{
  "intermediate_size": 320,
  "vocab_size": 2048,
  "max_grad_norm": 0.5,
  "decay_shape": "linear"
}
MLP neurons of a small language model. Each row is named by its layer, matrix (down: output weights) and neuron, and shows model dimensions 0-127. Each number is 500 + 25 x the weight over its row's rms, rounded and kept within 0 to 999. Numbers have three digits each. A neuron's up and down rows have the sign that makes its largest values positive.
Before each neuron's rows is what it responds to, as a language model described it from the Wikipedia text at the highest values.

Responds to: Mid-word stem fragments
L5.down134:514482474490483516525479516509463486524527484493542507533537509521522505438495479488486512523489525511479494493542522478480474506510471474492498528524526490516496502492501502513474533493497514499499525518555471505496516478571492523484533453504460495518510465483516516534507498544493492490470526455491527514490461500544471496493541521500462459495487516484481558530499477506525531493497

Responds to: Item separators and conjunctions
L2.down16:491477522499496479474485486494465525499500473420494489502497460504495506508487494496473484536514495492499501485522508513518467488473483532500489489475512500498527493476505464510483468498497464483532534474477511493500462500515518451502549517526545504490507515508471470514499472495516500483528472473488489490502454528473495461508481515518480550512514527522509531461494513514481502513480

Responds to: Word-completing subword pieces
L2.down283:551466481529475520478488524505514508436498530517477514446496488529498469443508507507490487480444480525452456481495489496494508482466533496481481484528527514470485492510501531551517459473524533494471532521493522525460503545520508501466485536498502470490501509496498551511496482490496486492480473478462463490514490476500533520544505507474507500519546536492505518522545476553536461493467

Responds to: Clause-boundary continuations
L5.down209:516465517512555494481493525481502459531515493466511501542520483494486500488485488491485480535541516526474477497447541512485513492528488487481484484527476495542489529523484499516454470493524526476516505500509459492508511506538546514523518490539527488495495543519498464484525498553437534549485474566494513517474516532568546493484522488460490518479484534473512511498513489517511540514484

Responds to: Mid-word vowel-consonant pieces
L5.down135:493528531487461447497531476516539466503490524499528547495514528528528489490480513534511531559480540523524479502523485490517474523494507485502487521489517519504430513495501495522454521502482516508511497500482527513501510499517460541490502473513505514507532512480511498494475482499505488486503521468516470495469482497550444483546540492452529519466490513494519497527494476544470503483466

Responds to: Closing quotation marks
L2.down60:465532505457493507521541443472486483526496511446487478553518458505464500470495543503493475495536516455473504501517522512498489510474524523474484529496515518456524499512451492551516526508533476507510479512512504489485459518469493495485492508475504494496496506490495503478499507487505466489532531468514561497490484506517511478500470524471492479542493482514491506527467495480491525478512

Responds to: Early word-piece fragments
L5.down176:489472519464477501488504495496507559505485514473496516480499515553519538502528536474536506503501506498486500472508476503477470485522487484468512445498496487504543496463490488494481529491539497502488547531483506515509519481506481503472486491528504518521480510496497458516498477556521477559479466456507492544487531506532518542485476533533497529507517517520511497527442530495522520489512

Responds to: Mid-word "ic" fragments
L2.down134:516472495501528475472520478491542508473502497490440527470487531503486547508494539491529526499484526504517478470502487521478543508585481551481484485520503482496478506517491509491497475510497495473544463510510468458498530478493527474506507494475561454524497480510475529508452507480491522517467512485507495523525543486530516469479499508468520540465496518464498522483488515496510511506513

Responds to: Mid-word vowel fragments
L6.down114:536518508546484537458489467532511513482463543512490498518496542515489475496469518508498518504513495491494477500478457468500485495521507488480509494521510485482514534493522507517504473491512500488497486506515504525469512483517506511501477481499510491493495476496502484495523483485523499536494538413513473505466483518541468511489530472479505540508523474471497488497491514517502521478481

Responds to: Predictable word-completion pieces
L2.down37:480487536539518547468511520460503494482520504483557491495516506522466495478489478503518521531495467534499536494484516544489460543515485516495572499496474539518509441499539484598507487465488520494501450445498487492492481514479501533524487471492493508534479511512558507477515449530501494500529523489489536504476502529524470498536527494484481522484486527496511505508509506510484517488530

Responds to: Mid-word fragments and common words
L2.down76:498455515488495514496479497495476560506486498548532489521503496536499514442518499484526469470506539554488500480522474490469477480499475504487504497537475500504512515484481480463519524527537522507534495501521518476534507468502534547486481467493460481484519459466515498508450508480515479446501499498519490494536524501509489503475496493480471491506497507487499500504531487509539509530497

Responds to: Finite verb after subject
L6.down18:531472458517501502510510507486528466516502479547452507502512498487499534493433565533497500487485537492463481509520488484509466481471500498532533555505500496519444514489519482489526491556514535476504480505507546526532474498484520518516480509463505538511528473513529511463471555533487506504549503532537526512492521492499480552490474472453473512503474548540521504524501532476563516508503

Responds to: Word-internal "er" piece
L2.down292:464449491516498525473493486484528518516464462474518485514505496516506536503492510515515449488506534509509497532518488481491482480498495525520483500480496492511479497472500507507482508546466452533507490492481465504493510483479470472533465520477502447564547535511504440470535514488519529487547505489487508512512470519500480447490547503525480498497519422531513490494524515418506502500520

Responds to: Pair-linking connectors
L6.down68:484489496478499534481542580536523504498495490520492534479490551481500518468538526467521513512509535521517511499503537528499503515492495505512480502488489515500529470469475520496515505481511505474523490493522507468503497482509480511491506531489539522515422498548483485506486489485479476482477512462515500487531542506555480500512472530485506525493544522521507502513540462468478523513437

Responds to: Mid-word pieces, media articles
L5.down77:537499462542472504521466551513491501514482499458478494500502493470499465533454480515524479472484510486463446505514502486498490489523488549534500476441491501487530523538492505506527476478495507518505480526515452517491502488513471513455506485493488500495524456511451504546510455509510481500489507536526535513473472464503508508512472505494498484556433469467508490533494543511504510495440

Responds to: Mid-word "er" fragments
L6.down13:488501470472537446491457547518498556498465461477532518521491474509494467452494425480514471470509489506474491468493508458503503475472524475503466492474506521489472535470501525495494509495472521528499465500523489482529474510524504526475495557418530470434517492526496509489505495536497508520495482497460528496478490535464493484500492529513544490512480492499470533500500487479478497498508

Responds to: Mid-word continuations and commas
L5.down43:509511473516506526522457515500522497517507512523476518437498493531531506540493489501486474478513488528502508487518490512505473508522497489510530503497497551478494502479531488508503483508498512457496478525498480446464469469521517506464525489549466489520477515470466528486509484482561482483469513539523525541541505520480493454518454471500447457443496546484511501472552513470514515498525

Responds to: Mid-word letter fragments
L2.down248:500495480455480490502473499506518518469505491540514510485507573522495495490507509520483473481508488450509494522483474518477551507438492485517512481463466460535547493514469498468456502498499489504507536486493468473474539513500450487479472532499518493490509501508510504504526520526558499575496519505489489500534499498505443552525510520550494539467474522522469546499492470516508504475493

Responds to: Month names in dates
L6.down277:512514506502481486513511514509491485525526515509499501520505526492521518514505475515486483527516481501503521517516502434547481474523501507494503512494519499478502507480532485481460502526516441505488484491483503487532503491483516497473481463498472480533486526489462495469527489507490525489492520402490509513468449501518505498562503507468489509496510474523455511476528496494500459537529

Responds to: Month names in dates
L2.down271:503462483530488547486527490477518543498500504518494531505522462515517514492524520527491466495525549509502519466561523500485492493510539508492480500532519448473445524486511499503534462523516490508532474529478538531494505475510460513487478488489529433542514526488527498496504504507488485485474442434511458491504460484504520513490502469519521460532505510482471483477505516527456474440523

Responds to: Word-fragment continuations
L2.down223:516520492511529509501488455530478469473548477517469506515452500500504511481496538526507499489497494507465481519466492488488495478477518478511535484499517463484564482472513530527525490484520508464489438465499497492479474499505501495481509495500479465448500507487513480489544527452479487575505452449558508482490477485495473489497488495493521484508522488485508486536490522533471495499484

Responds to: Mid-word fragments, foreign scripts
L6.down195:503501508475508515482509461506507490494531515533481493525480483520496478499500509528513492524544562472509535533527503513524521513530490473494465506500525492540491515479533446525522533449534497489499477453504532510512501510463502512523481463502474512491506476562446462492530511487460489494515450421456476449489484487477506520537505527501487511468449506495502525506519548494506507487501

Responds to: Mid-word consonant fragments
L5.down175:509551495491457485535512529473457477515482469466475514507501473520471459487510479501505500516533495526512501520479501522479477532538527463508486501495526511489492484484503499507463460489483470449497505462474481477472493495498442512538495476518509461512464479524524512517488488498451496559525488512485507487511469492558490496497529475483454583511513507486536492510477519523500518440482

Responds to: Word-internal second pieces
L2.down106:463488534472493491453503524524470519493514472537450522486497495524456511510503495501498528514497504511487493501510510515440499509468509526525501483498471555472484506491419467516523503503466507490516495486500490493498517500490514504464512510505542547489505486465533496532466528495501462519495505441523512478511533482539505500472487550484486546467516543511538499509499507485474526549509

Responds to: Word-completing subword pieces
L6.down318:508469481491496509507492502509494535531492520494479527484480515482511503511540537524545480472483486500519515484547507515492475500496497479528537519536486513496521487514489470493504522489457488484473469506548517529507517474513519492480533475491538462467518522461515520486495500542470485494490500480488479444514452502484506505475548519474489499481554485506479513530523492476502484490550

Responds to: Mid-word fragments after onsets
L5.down41:500511466482526528503516455523507539475486527478452496455490517465467531463519522501531494544527491482520532488462565509474517519531487493478510520527465503512518477521523539483484494546491499520477468491523476508524520464528501469517488473505490496478485487490490486484497476522517507496488459453539544533480498497508493492508460485513484581488474495489513513508454540510530488526468